config.toml
num_hidden_layers = 17
hidden_size = 448
num_attention_heads = 7
num_key_value_heads = 1
head_dim = 64
intermediate_size = 896
vocab_size = 8192
hidden_act = "swiglu"
norm = "rmsnorm"
norm_place = "pre"
norm_eps = 1e-05
positions = "rope"
rope_theta = 10000.0
rope_fraction = 1.0
qk_norm = true
attn_scale = 0.125
bias = "qkv"
tie_word_embeddings = true
parallel_block = false
init = "normal"
init_std_qkv = 0.0249
init_std_o = 0.0309
init_std_up = 0.0356
init_std_down = 0.0356
optimizer = "muon_variant"
learning_rate = 0.0149
beta1 = 0.95
weight_decay = 0.0
lr_head = 0.00825
warmup_steps = 26
schedule = "wsd"
decay_fraction = 1.0
decay_shape = "linear"
final_lr_fraction = 0.1
batch_tokens = 131072
max_seq_len = 1024
doc_mask = false
train_tokens = 611600000
max_steps = 4667
dataset = "wikipedia_en"
MLP neurons of a small language model. Each row is named by its layer, matrix (gate and up: input weights) and neuron, and shows model dimensions 128-255. Each number is 128 + 32 x the weight over its row's rms, rounded and kept within 0 to 255. A neuron's up and down rows have the sign that makes its largest values positive.
After each neuron's rows, "fires in" lists the words (lower case) most often at its 100 highest values on Wikipedia text that the model never trained on.

L8.gate372 [167 100 135 213  86 164 158 184 132 193 155 120  99  89 122 101 112 157 152 191 126 130 121 156 159 112 152  97 116 118 143  99  92  96 122 116  43 120 124 140 130 111 148 145 131 111  68 160  50 184  96 162 106 130 121 147 114 158 114  74 136  42 202 129 106 147 138 136  86 176 173 109 179 150 139 141 172 155 157  82 115 147 110 141 158 188 168 127 142 113 138 128 154 147 174 148 137 168 111 123 171 170 128 134 134  95 139 159  85 165 113  95 135 161 162 156 120 136 141 131  87  80 142 132 121  91 156 112]
L8.up372 [ 68 162  67 144 147 130 184 117 148  88 116 186 146 230 133 118 121 116 129 127 111 113 133 125  89 233  87  95 127 156 132 154 123 110 118  72 154 131 147 119 113  72 127 134 149 169  84 128 138  90 142 209  99 171 115  86  98  88 125  78 148 115 126 165 134 149 125 109 189  86 147 128 138 116 130 131 161 109 154 104 171 141  97 179 171  94 101 129 133 160 128  99 149 145 111 103 117 151 154 149 137 180 136  78 183 122 124 141 106  72 118  81  48 135  85  65 155  40 108 133  97 129 154  67 106 165 144 130]
fires in: "and", "the", "two", "second", "s", "2"

L7.gate583 [ 93 218 183 150  86 151 214 138 114 173  94 155  85 122 132 160 190 118  72 106 149 124 135 198 100 176  71 124 109 130 165 118 104 124 129 130 105 159 162 142 108 145 108 100 141 134 118 108 152 145  88 146 104 125 153 131 127 125 154 107 139 108 102  50 133 125  81 108 167  77 101 104 126 128 224 200  99 128 162 108  77  93  80 150 137 148  58 123 110 165 114 116 115 126  94 148 114 157  80 135 185 202  96 147 163 126 115  75  98 122 138 158 125  65 159 138 140  44  63  88  88  94 141 155 170 116 144 162]
L7.up583 [126 130 152 114 139 131 156  94 146 162 134 141 157 113 121 128 177 125  94 153 144 100 121 119 148 139 104 132  91  94 172 127 107 113 153 126  95 136 204 154  78 115 137  78 186 146  84 128 148 158 136  55  61 149 145 146  90 137 131 116 101 139 161  90 100  98  68 161 100  70 126 131 101 148 224 120  44  81 144  79 122 148 104 138 125 158  63  40 113 154  77 130 193 127 105 143 167 189 100 116 156 143  72  88 137 138 130 164 103 131 151 182  77 157 141 143 125  23  51 131 143 105 154 133 172 146  93 145]
fires in: "was", "were", "is", "are", "be", "began"

L9.gate313 [157 131 146 156  97 111 178 110  90 180 143 101 149 103  54 124 131 137 109 146 146 115 115 134 153 158  96 153  74 128 147 129  69 170 156 131 109 119  96 150 120 146 122 110 191 140 125 175 100 117 185 134 129 130 161 109  80 100  98  54 118 148 212 166 130 159  81 119 127 130 138 171 165 128 129 156 156 172 100 147 117 196 117 136 152 164 136 151 104 138 113 100 170 151 165 141 145 112 156 178 173 108 166 139  91 150 142 134 142 183 153 142  93 134 167 147 145 109 136 110 139 109 153  99  93 165  72 139]
L9.up313 [150 161 114 144  58 105 132 156 126 145  45 142  81 118  84 130 156  65 102  80 122  78 159 168 115 139 141 114 119 167  98 151  82 100 153 103  78  66 175 169 105 141 178 139 134 226  73 144 128  83 173 108  83  87  91 166 119 130 116  78 150 138 153 145  69 132 184 109 123 120 161 134 144 124 160 141 131 207 117 111  73 133 167 125 116 148 147 111 142 174 129 111 148 105 133 132 122 166 141 145  71 124 210 119 116 106 105 186 175 123 116  95 142 122 154 140 177 174 171 121 128 110 208 155 143 130 101 121]
fires in: "first", "second", "the", "third", "sixth", "fourth"

L9.gate876 [123 130 160 190 188  90 155 165 108 152  91 105 148 149 104 171 106 118 124 167 139 100 132 164 106  84  29 145 147  57 122 131  76 161 116 102 114  89 179 167  93 135  76 194 137 170  61  75  94 122  91 125 132 101 106 150 186 131 123 146 142 145  93 126 119 147 114 145 151 114 160 128 105 229 160 125  97  89 177 105 110 130 144  90  92 152  91  62 140 154 152  84 150 120 142  90 106 124 150 141 124  68  92 151 174 112 104 102 129 127 128 158 159 114 155 176 146  79 104 100 159 100 136 143 166 183 134 146]
L9.up876 [117 141 156 134 108 116 110 118 104  86  99 150  84 155 131 224 133 180 128  43 152  99  92 133 142 125 108  98 127 136 156  87  81 128 117 170 124 133 100 117 152 125  93 130 155 136 181 162 148 101  93 105 138 164 122  93  92 177 117 109 131 168 150  80 130 197 184 152 137 116 172 109 139 166 138 116  83  89 132 132  83 134 152 121 132 138  82  68 106 150  80 125 103 165 134 105 143  94  97 115 172  74 152 130 174 141 103 158  78 158 224 116 122 139 115 160 165  98 133  41 123 148  80 135 172 182 205  88]
fires in: "was", "being", "were", "is", "subsequently"

L9.gate267 [ 43 139 155  97 164 133  84 114 171 120 117 143  94 141 134 186 132 120 119 119  97 111  98 103  78  75  63 137  99 148  98  91  87 144 135 130  97 132  86 137 134 123 137  73 121 174  93 142 140 158 101 123 114 135 180 160 101 214 159  79  66  95 146  91 130 131 111  83 130 128  83  99 194 148 141 168 140 155 141 191  91 133 136  77 127 154  60  78 168 205 129  92  94 154 160  86 118 112 143 103 143 131  99 117 162 147  81 107  97 130 108 158 137 104 159 163 117  56 114 103 178 120 136 134 232 117 162 116]
L9.up267 [126 118 197 150 162  92  86 102 126 105  95 138 137 128 158 139 153 124 116 131 134 109 110 157 109 128 121  77  68 104 110 111 101 125 119 126 186 111 118  88 173  79 115 120 107 141 125 121 113 172 107 160 154 156 144 122 136 171 112 103  96 134 135 126 131 129  99 145 113 130 103 118 127  27 175 158 162 164  76 137  74 106 140 113 140 155  64 118 163 165 109 142 113 165 102  95 103 113 110 106 130 153  78 152 115 177  65 103 131 134 130 146 101 132 164 212 143 111 121 122 156 133  93 118 206 154 134 123]
fires in: "was", "were", "be", "is", "used"

L6.gate153 [ 92 114 130 143 134 142 130 127 168 117 188 109 150 141 164 147  97 181 102 142 180  68 128 108 149  87 180 189 180  76 139 107 139  94 138 150 118 146 129 123 149 105  93 203 106 138 125 100  77 171 148  87 142 117  98 141 123 128 159 119 170 136 157 118 101 119 139 151 116 180 128 153  76 114 123  95 140 149 138 109  92  15 152 119 165 139  97 118 101 118 124 107 165  93  76 109  90  95 138 121 128 134  88  91 124 119 103  56  87 102 112 119 137 197 140 118 160  95 174 134 103 148  95 132 132 134 129 187]
L6.up153 [108 141 152 106 144 105 128 148 155 117 150 109 133 119 142 133 174 117 155 125 183  82 168 159 137 128 179 147 145  56 171 118 120 107  93 129 101 129  98 114 113 131 104 133 104 113  75  74  88 182 123 110 114 148 123 118  42 172 142  72 153 129 135  76 167  52 121  50 107 133  95 122 146 145 120 110 140 128  85  64 175 102  96 192  58 143  95 138  90 117 143  92  85 141 114 150 132  81 115 166 157 135 102 165  97 159 147  86 147 132 103 116 108 140 163 173 221 104 144 160  61 158 105 148 161 125 196 162]
fires in: "at", "to", "from", "of", "attended", "in"

L8.gate539 [117 170 103 173 137 168 204 103 116 127 173  88 152 132 132  84 162 155 146 123  98 147 136 168 100  97 109 128 170  65 161 117 156  55 128 118 180  89 151 108 147  93 185 126  81 144 106  81 159 199 120 117 118 141  84 110 120  98  74 108 129 107 173 117  90 169 139 118 135 120 127 144 156 111 157 196 150 204 139  94  99  79  96 125 148 166 115 119  95 106 153 119 172 114 150 123 140 122 156 145 167 113 148 154 132 130 134 107 111 125 173  86 165 143 153 141  40 158 113 146 130 110  77  68 135  93  72  97]
L8.up539 [158 155 162 139 178  90 176  89 164  85 105 124 140 161 115 116 127 123 124 107  76  87 177 135 110 111 134 109 111  66 148 182 165 128 158 148 122  96  97 145 148 149  76 101 179 127 117 148 121 155 108 190 128 100 117 123  72 126 130 100 103  86 133 155  92 121 179  99 134  78 144 139 102 164  90 183 109 175 129 123 128  67  90 155 121 117 120 116 145 153 124  87  79 102 130 117 124 149 188 156 166 130 149 141 140 118  76  88 109 149 129  54 107 117 151 126 121  94 108 150 127  91 150 127 133  97 123 127]
fires in: "the", "it", "heat", "he"

L9.gate536 [141 113 106 164 104 148  55 149 106 125 121 175  89 170 129 143 118 170 147 126 102 111  41  65 100 102 124  92 111  82 117  86 125  78 135 145 144 149 115 128 135 143 106 133 156 132  77 162 173 131 162 101 184  80 121  93 149  78 164 153  95 136 171 143  48 161 150  65 138 105 173 223 162  97 168 132 123 123 115 116 119 110 108 128  88 125 159 136 144  86 137 125  91 181  93 150 141 111  86 136 115 145 149 131 132 157 173  63 106 141  97 124 172  79 150 113 159 105 108 145 101 118 114 157 132 132 153 173]
L9.up536 [112 118 151 159 165 137 145 122 127  84  93 108 132  96  89 176 132 156 146 114 162 152  10  80  82 129 124 112 135  83 117 102 117 143  98 142 151 182 135 117 170 129  84 184 103 163  52 122  89 119 128 112 152 107 148 145 131 124 159 144 172 146  99 142 102 197  49 138 107 111 162 106 172 157 122 156 132 156  96  79 126 108 173 107 127 141 137 175 133 149  92 142 149 137 139 124 148 156 125 120  76 117 121 140 114 156 133 151 106 143 160 188 149 131 125 126 126 153 109 100 116  98 161 153 152 160 104 142]
fires in: "and", "the", "of", "to"

L6.gate614 [147 118 133 146 102 131 118 102  91  78 143 121 160  95 151  83 165 167 110 182 128 108 131 102  93  99 120 104 179 154 115 120 160 130 160 140 181  94 110 115 110 150 106 147 102 142 116 133  92 114 176 171 168 164 173 153 126 184 161 127  86 134 112 110 195 103 129 107 139  76 133 125 132 126  94  91 133  79  81 114  87 187  99 127 160 129 117 117 149 103 104 147 154 155  53 115  88 137 125 195 162 123 180 142 120 180  85 137  81 101  72 128 134 139 142 211 113 115 148 107 108 142 182  99 108 141 161 151]
L6.up614 [127 149  76 225 115 102 123  87 109  90 146 111 152 114 111 194 146 140 149 157 131  86 148 138 146 137 153  83 105 143 163 113 105 105 109 133 170 159 158  99 130 159 147 128 177 135  90 104  69 129 124 125 108 129 135 149 110 159 199 127  74 114 167 107  95 118 123 115 159  33 136 177 111 106 116 170  75 156  57 164  65  94 175 178 143  93 153 135 137 135  84 111  85 113 103 152 152 151 150 175 101 127 133 141 105 182 131 117 127  87  63 175 161 130 140 113 116  36  95 134 113 139 135 212 135  99  83 133]
fires in: "of", "from", "in", "the"

L6.gate127 [101 131 183 167 109 130  96 129  63 122 102 180 188  77  72  69 130 190 105 170 108  95  90 138 155 145 161 124 154  94 145  85 151 141 119 125 135 143 115 137 129 126  95 131  91 140 123 156 176 160 131 106 166 157 121 148 116 106 152 143 153 125  86 171 107 115 117 156 167 199 122 135 136  98 122 142 133 142 108 134 129  85 169 107 106 118  69 201  93 107 110 128 139 124 120 121 125 102 142 123 132 103 132 172 159 100 132 118  41  98 128 217 184 107 144 152 163 100  85 185  76 166 135 185 100  77 141 136]
L6.up127 [148 130 165 141 131  79  80 127  85 137 118 138  89  82 138 100 167 165 105  97 111 118  80 103  98  96 124  93 147  89 162 126  93 125 153 146 148  93 192 103 128 120  80 117 145 154 131 123 153  85  93 107 113 205 140 119  76 127 144 128  87 177 158 187 125 112 113 149 159 221 125 102 107  86 115  96 140 196 125 137 125  77  83 127 100  83  75 161  38  85 113 119  92 132 155  95 183 128 154 116 123 137 105 185 104 143 168 127 197 123 176 132 104 134 125 112 206 101  76 139 105 153 213 161 112  76 116 115]
fires in: "to", "in", "the", "for", "from"

L8.gate626 [138 106 134  94 107 127 153 112 106 135 158 173  63 156  75  97 162 178  86 144 175  84 118 144 110 132 116 123 113 137  90 137 170  77 167 124 130 114 124 136  93 154 123 177 106 162 103 185  79 148 174 190 151  54  98 191  79 127 111 189 132  96 145 139 128 114  90 118  98 146 127 142 108  91  83  78 126 141 147 105 118 145  65 131 150 183  96 148 108  90  78  97 113 147  57 136 119  84 128 175 149 197 105 159  74 159 172 128 130 126 142 138 118 178  86 202 101 179 110 107 109 135 177 155  98 131 115 161]
L8.up626 [118 138 107 144 144 166 124 134 125 137 192  93 113 130 142 165 185  98 123 107 140  80 138 159 109 149 120 103 103 104 129 136 148 108  70 148 139 109  76 121 108 112  86 186 149 133 147 202 175 155 128 122 138  86 135 185 120 130 128 122 158 128 108 164 130 152 155 133 149  86 141 146 210  70 142 140 136 165 159 168  99  87  84 166 180 185 133  79 137 111  80  99 161 148 150 169 161 136 142 113 131 122  84 124  84 140 109 168 118 144  72 169 127 151  88 180  93 158 131 167 156 157 158 147 146 113 112  88]
fires in: "by", "from", "into", "not", "or", "of"

L4.gate91 [150 133 134 162  91 136 125 154 163 101 140 152 105 159  86 122 107 126 132 141 186 145  87 170 174 101 183 100 142 133  58 121 123 104 117 191  57 181 113 175 120 109 136  83 127 147  89  96 100  98 155 124 167 157 135 100 148 125 149 142 158 177 143  94 106 107 133  56 150  35 133 167 149 102 141 147 119 116 125 168  79 125 133 154 154  81 133 145 174 109 159 153 105 166 162 160  83 132  99 147 151 184 152 117 164 124 118 120 131  80  56 101 199 156 108 122 152 127  70 136 159 148 107 165 112 136 146 173]
L4.up91 [103 114 148  99 152 177 167 142 162  95 139 135  92 112 123 117 195 154 144 209 136 123 125 117 153 110 151 139  71 128 113 123 155 148 118 145 182 120 130 140 113 110  98 155 125  99 158 164 127 136 148  90  79 178 107 160 124 188  62 103 113 114 120  95 177 115 129 109 103 119 144 130 155 184 129 109 128 133 156  61 154 149 120 117 181 115 124  90 144 135 113  91 105 121  85 108 124 144 155 199  97 186 152 100  97 154 134 144 150  77 157 129 141 131 116 108 138 109 135  83 117 129 145 133 160 115 128 104]
fires in: "of", "that"

L9.gate251 [ 95 120 124 123  82 119 139 145 146 131 144 162 148 137 158  35 110 178 148 146 135 134  65 154 111 158  90 137 140 146 120  95  96 143 127 113 119  43 149 134 167 113 103 120 112 112 105 115 226 174 200  97 165 101 181 118 176  93 133  79 169 114 118  87  85 118 131 125 162 103 161 175 166 106 102 163  97 138 166  74 132  83  93 165 108 117 105 126 140 123 118 117  78 138 152 108 158 139 145 103 117  78  87 188 121 127 116 105 150  62 150 182 114 139 126  85 156 157 180 130 119 169  52 167 138 156 104 163]
L9.up251 [133 105 107 157 105 123  77 102 105 127  83 169 101  78 159 187 121 141 127  65 121 150 176 135 156 191 104  79  87 148 104 146 182 141 135 163 109 149 126 153 159 136 164  56 150 139 143  82 119 150 171 136 137  80 156  95 185 166  78  88 141  72 120 119  93 146 162 114  64  91  95  99 149 150 102 114 105 138 102  97  94 130 101 137 121 184 152 151 140  86  54  98 199 111 170 158 146 117  95 119 165  54 173 142 170 144 134  99 140 136 124 140 118  87 122 172  85  89 129 202  63 154 156 105 110 141  99 166]
fires in: "first", "second", "great", "grand"

L8.gate195 [133 116 106 196 144  98 172 194 175 117 141 172 139  99 145  80 155 163 114  88 122 155 139 142 108 122 135 117 135 110 185 127 147  76 133 146 118 119 118 135 114 124  76 112 162 116 141  84  93 172 166 170 153 131  67 123 126 129  87  78 101 177 144 162  93 163 125 140 113 154 122 176 183 153 127 142 113 119 104  85 149  99 113 102 105 132 165 126 149 109 170 183  95  71 155 121 185 104 118 117 161 145 110 115 103 111 122 111 118 138 137  71 161 119 141  99 147 135  92 103 145 129 135 112 105 177  58 104]
L8.up195 [142 122  96 127 132 133 130 148 170 157  43 115 136  78 169 102 183 126 105 129 131  90 168 115  72 152 161  91 136 137 111 141 109 123  83 139 105 142 162 120 155 127 105  71 127 199 178  80 111 157 168 121 173 132 129  75 163 124 127  84 133 133 141 113 118 172 146 136 136  62 105 162 106 174 126 133 126 116 138 122  63 127 175 128 158  88  87 135 103 146 137 152  49  81  98 132 102 114 161 130 129 165 158 165 144  94 180 145  76 146 164 120  85 145 149 159 117 187 127  85  85 112 207 111 121 161 150 136]
fires in: "the", "a", "first", "goal"

L4.gate545 [ 81 129 116 147 125 126 173  96 129 132 137  83 129 116 120 169 198 180 136 121 123 128 135 149 159 174 113 105 157  89 124 149 107 162 132 137  83  96  57  84 164 165 165 102  62 130 144 120 158 105 138 109  98 109 168 128 137  97  96 155  99 132 186 129 104 184 139 120 190  95 170 143 176 112 133 155 175  84 142 144 146 138 143  69 156  95 125  99 130 200 121 177 148 114 126 122 136  89 149 127  87 169  60 122 146 136 103  87 112 164 160 111 122 205 104 169  89  96 137 154 146 145 129 122 209 184 115 178]
L4.up545 [169 110 134 132 115 136 144 112 147 155 120 145  95 103 145 149 148 124 103  77 107 144 160 118 135 101 133  99 145 181 106 162  82 152 186 175 149 103 168 117 157 162 119  91 107 136 119  82 152 187 145 121 172  84 144  88 159 138 155  90 139 113  95  77 138 110 138 106 104 131 113 111 171 146 157 140 142 168 194  88 147  85 125  87 137 186 102 141 121 158 157 169 137 104 141 176  80  96 184  97 117 129 102 175 136 101 139 134 126 167 143 151 158 177 100 194 179 133 147 173  91 140 128 130 160 138 128  99]
fires in: "first", "second"

L5.gate439 [126  80 116 210  56 150  64  87  94 102 131 166 156 149 150 134 169 115 111 190 111 172 115 114  85 132 114 102 152  73 107 162 167 198 150  89 126 187  81  67 176 177 114 132 108 124 155 212 107 166 157 160 207 168  90 107 138 161 177 184 100  76 187  89 129 140 132 120 156 153 196 173 121  80 119  94  70 105  76 141 153 145 130 131 165  95 145 102 152  96 130 177 121 116 122 136  84 126 125 161 111 154 119  71 151 127 161 165  93  89 107 145 126 169 127 163 137 120 127 137 138 174 187  21 172 156 149 128]
L5.up439 [102 144 163 125 127 117 126 119 142 155 118 171 143 129 164  80 163 123  88 136 202 159  70 132 138 102 110 108  68 123 107 151  97 150  63 167 113 176  36 130  88 140 121 129 170  84 138 115 163 109 166 170 115 160 167 109  99  56 100  92 150 144 147  97 115 146 160 132 137  95 111 182 171  73  82 145 158 109 178 178 132 126 119 149 152 179  82 130 158 102 156 153 165 149 167 151 155 123  90 110 149  49  78 143 134 117 148 171 159 132 120 155  88 183 110 103  98  95 115  90 112 112 157 119 144 117 111 151]
fires in: "one", "those", "another", "fellow", "of"

L9.gate581 [ 89 107 141 137  55 155 123 156 166 125 151 136  73 104 109 187 124 143 103 161 151 130  83  77  79 145 144 128 113  90 144 100 124 118 137 148 166 109 139 106 134 143  74 121 142 107 169 157 144 138 129  86 124 102 136 146 100 163 191 121  91 157 141 104 168  94 128 166 135 157 156 107 176 131 135 180 153 146 157 111 178 125 160 143 108 121  43  83 153 127 168 109 121  66 113 117 137 129 135  90 168 180 170  93 144 117  99  78  73 183 119 141 173 125 135 121 142 131 142 135 162  72 191  76  82 130 104 148]
L9.up581 [ 91 137 134 208  83 213 116 124 172 171 159 149 141 159  95  87 166 186 144 149 101 153 150 118 180 151 160 154 172 142 157  84 116 140 193 157  53 110 175  63 123 111 107 135 161 102  98 150 121 132  54 118 129 151 149 162  66  87 139 102 159 131 183  98 135 116 137 119 148 138 126 122  81 186 169 155  89 161 142 146 137 169  78 105 110  97  73 130  99 165 188 130 171  71 135 138 132 110 166 163 110  79 117 159 168 103 139 166  79 141  95 150 112 138 168 183 169 125 121 150 127 118 108 125 168 154 183 125]
fires in: "as", "of", "from", "into"

L14.gate501 [133 135 128  72 157 157 164 134 181 142 115 107 131  94 123  56 173 126 125  91 130  93  67  92 116 131 121 155 169 104 130 145  68 119 136  99 131 137 141 140 134  76 141 157 116 135 113  53 161 177 141 147 118 119 103 159 139  89  88 111 131  85 143  67 109  86 158 142 183 130 124 134 102 116 159  88 145  98 179 118 109  94 129 122 158 106 122 140 106  97 173 113 105 108 135  86 171 105 164 111 197  88 137 122  45 111 107 138  56  84 151 193 123 167 130 181 136 153  63 130 100  91 167  78 179  85 145 112]
L14.up501 [174 169 184  66 139 178 127  91 118 130 133 154 114 167 149 114 120 131 128  77 128 114 103  96 165 133 169 162 144 157 164 217  86 145 177 133 115 128 133 151 129 164 160 178  89 129 124 153 161 123 138 140  97 175 134 131 108 182 137 149 200  63 126 117  87 135 176 104 162  93  96 102  59 134 135  76 102  63  96  84 124 127 105  36  88 115 115 138 155 128  91  92 146 132 162 233 135 127 223 132 121 128 110 124  54 113 126 167  45 106 115 112 188 163  82 116 213 142 139  95 120 178 150 153  76 140 165 106]
fires in: "i", "we", "he", "you", "it", "don"

L12.gate518 [142 126 179 179 116 194 108 188 149 176 171 121  73 179 114  82 162  96 124 119 117 146 147  73 150 198 131  99 137 209 148 130 153 170 128 146  75 172  87 131 133  81 149  72 164 149 104 147 148 119 175 110 141 112 120 119 154 132 140 134 112 140 110 169  86  90  61  96 182  69 138 109 161 110 128 103  60 104  95  83 113 126  92 163 114 169 129 110 133 126 119  76 126 116 124 167  98 122 189 195  84 113 133 128 194 206 122 141 106 117 120 115 120 160 117 138 187 158 121 132 160 130 167  50 149 145 151 139]
L12.up518 [117 133  91 211 114  94  99 190 190  80 161 180 130 166 126 166 139 152 124 176 145 161 111 146 132 136 140 134 138 167  84 136 132 182 154 101  59 210 148 114 135  71 128 114 135 103  90 118 119 128 154 114  83 155 148  79  99 191  90  49 153 123 146 140 195  93  98 150 145  94 119 147 113 170  86 142 138 162 105 126 190 130  94 130 112 162 172  57 166  88 169 177 108  69 126 132 155 166 137 114 161 167 105 108 141 161 178 105  97  75 111 126 159 131 107 184 152 177 117  99 127 144  86 166 108 137 106  88]
fires in: "in", "of"

L7.gate322 [120 188 100 106 103 207 144 125 168 116  92 178 173 135 170 124 170 121  54 132 135 125 101 102 144 191 198 130 101  66 156 120 103 171 116 130 153 136  43 135 113  85 129 126 144  88 155 138 124  94 102 100 100 149  81 116  81 100  75 165 119 149 141  99 142 137 136 116 151  95 141 102 116 127  97 149 173 126 105  85 166 195 109 103 150 166 109 145 125  87  93 142  89 143 151 158  77 112 132  85 104 138 114 160 141 148 166 137 109  60 112  70 148 139 121 131 136 165 136 134 178 112 117 159 177  81 150 180]
L7.up322 [119 127 136 107 101 118 170 101 155 112 117 119 123 114 170 195 110 164  86 123 201 132 120 167 145 100 165 112 125 133 171 234 137  80 146 126 107 139 119 107 110 131  85  38 117  71 148  92 175 133  99 135  93 102 154 115 137 151 158 165 143 131 102 129 155 133  95 131 113 138 132 139 138 118 107 119 137 146 155 127 217 132  89 143 116 213  50 167 117 141 133 109 148  96 157 128 105 135 167 182 139 154 172 133  72 168 116 139  88 107  99 155 159 117 132 192 129 123 125  93 109 189  94 160 167 144 148 122]
fires in: "of", "are", "were", "among", "into"

L14.gate608 [112 136 106 118 159 115 156 213 169 171 122 161 171 165 103 189 159 128 137 178 138 101 135 138 161 134 113 125  85 145 146 136 124 163 129 117 131 109 150 128  64 125  81 157 190  99  69 117 153 122 169 124 105 144 129 110 146 141 158 162 116 154 169 112 133  92 113 100 119 123 144 127 126 217 129 110  86 150 119 198  95 137 129 188 135 163  91 134 154 159 167  70 127 206 134 192 116 198 163 139 152  94 203 141 138 123  98 131 116  95 118 154 126 146 120 115 123 106 134 127 116 158  92 129 139  72  78 140]
L14.up608 [117 126 161 116 153 111 144 141  72 114 139 159 153 169 118 169 121 114 146 130 130 115 149 109 119 176 104 153 139 148 156 126 171  84  67 163 134 144 124 108 148  91 145 130 150 162 121 125 110 120 127 124 123 141 150 186 146 163 136 111 102 135 139  75 141 140 127 115 159 169 135 100 104  55 142 148 108 152 108 122 101 118 101 144  80 175  88 116 122 120  97 116 133 140 177 137 139  76 143 185 158  95 124 154 121 121 111 106  49 116 128 123  97  45  87 167 148 116 114 109 169 160 183 186 127 131 139 151]
fires in: "was", "were", "been", "later", "decommissioned"

L14.gate508 [121 158  89 142 176 112  76 137 104 190 126 123  83 141 154 151 137 117  77 124 138 109 194 183  68 125 113  61 126 135 142 139 151 146 135  97 101  99  97 161 123 170 160 213 159 159  89 165 217 156  83 141 186  98 142 130 109 103 118 151 125 104 138  62 102 174 131 144 110 228 190 211 168 175 180 147 141 204 190 106  81  77  83 129 155 136 102 127 173 156 158 121 142 131 161 133  85 125 122 109 144 109  83 174 151 112 117  87 164  88 170 122 139 167 125 116  65 119 140 103 119  80 106 150 125  94 141  95]
L14.up508 [157 134 139 134  72 113  93 141 129 124 107  74 171 191 134 172 142 138 117 144 145 155 141 157 126 104  85 177 155 127 145 163 143 164 167  71 147 159 158 137 125 120 160 165 147 179 140 168 169 160 113 117 152 147 106 115 169 163  64  98  73 162 193  72 111  68 149  98  59 184 225  96 135 142 128 181 121 137  96  96  81 105 149 148 115 183 136  90 153 137 126 111 117 174 108 147  73 115  97  99  78 111 138  62  93 105 112 157 138 121 125 170 100 107 172 124 122 117 131  89 113 109 148 144  68 140  92 115]
fires in: "was", "were", "is"

L8.gate559 [121 106  94 145 119  62 145 129 123 117 104 168 157 137  83 161 153 170  85  97 173 153 110 120 136  99 133 102 117 143 188 147 139 120 110 153 108 147 136 127 152 140  73  51 121 122 215 155  93  80 101 112 104 104  74 106 171 116 213 116 135 133 171 139 145 115 149 110 143 107 172 116 153 140 124  95  56 125 111 100 180  91 127 116  89 108 138 182 110  99 156 146 174 174 117 165 125 198 104 129  87 117 101 149 204  73 141 136  74 103 108 141 171 122 150  90 118 139 140 108 174 178  89 105 147 182  77 102]
L8.up559 [180 185 130 148 153  96 149 126 180 112 137 144  99  83  90 139 130 207 109 116 143 152  92 114 106 130  87 117  96 175 127 155 108 203 155 109  89  86 143 126  76 126 159  87 127  78 164 125 127  78 148  80  99  84  85 144 106 172  95 148  73 154 141 167 130  92  71 150 165 205 143 106 157 119 145 125 107 122  84 105  57 137 124 127 142 181 136  99 101 157 113  85 109 120 141 147 110 145 107 157 121 113  91 148  66 173 103 171  56 124 149  90 203 192 162  86 113 135 156  62 136 115  90 172 159 144  69 119]
fires in: "are", "is", "were", "also"

L9.gate286 [151 129 123 133 128 121 147 126  94 137 171 175 123  93  19 154 158 147 154 189  64  79  74  48 121 146 154 132  91 116  88 108 182 111 166 135 148 149 123  74 102  93 118 103 113 160  81 141 133 140 132 185 167 121 143 109 135 123 110 158 144 137 167 140 138 107 105 110 130 154  88 178 170 116 140  95 120 126 119 113 164  98 139 121 171 147 140  73 163 146 101  99 151  37 156 112 186  56 163 116  86 104 141 140 115 178 181 142 137 139 113 121 133 154 120 134 141 135 119 138 109 122 128 145 111  69  76 130]
L9.up286 [144  77 108 185 139 176  95 164 150 130 142 113 152 135 105 129 177  71 105 145  79  71  95 174 109  22 144 143 157 166  92  55 116 137  82 113 179 184  77 144 152 141 161 141 145 140 166 123 112 111 118 129 118 151 157 124 116 154 158 186 112 143 163 182 115 103 142 125  93 125 169 136  96  83 145  94  89 191 160 195 125 171 133 113 125 132  70 113  76 120 113 139 139 116 139 105 156 182 101  93  71 120 175 122 204 151 149 147 136 150  84  98 182 176  68 146 152 191 168 110 109 100 144 172 173 109 154 140]
fires in: "by", "to", "into", "from", "as", "of"

L8.gate475 [ 77 108  90 107 119 117 127 113 117  95 130 217  89 181  84 164 181 136  98 163 149 151 143 145 130 149 171  65 114 184 122 140 124 173  53 129 113 187  92  78 111 101  95 109 119 135 143 143 145 102  97 154  48 157  71  76 140 142 113 112 116 132 134 180 103 166 141 136 156 132 148 111 142  92 142  21 178 127 136 148 122 146  81 119 108  84 111 118 162 136 114 137 139 141 121 143  80 173  89 123 116 133 145 192 125 121  85 142  70  71 100 181 109 118 150 108  67 167 138  76 135 133 100 147 117 155 135 151]
L8.up475 [113 180 111 110 167  85 172 117  96 187  97 123 127 128 168  65  85  87 177 123 222 127 160 137 154 107 104 137 124 105 210 149  95 141 162 127  96 121 107 177 136  98  74  93 104  49 129 147  78  83 145 127  76 149 162 147 137 154  93 100 156 112 150 119 134 158 100 132 128 153 158 130 139 136  73  91 137 145 153 140 126  93  40 129 133 185 158 153 143  80 195 100 123 115 125 152 160  93 132  96 122 119 110 110  56 177  99 148 108 144 125  99 129 158 139 128 132 112 107 123 129 118 115  93 147 105  74  89]
fires in: "of", "those", "were", "both", "the", "are"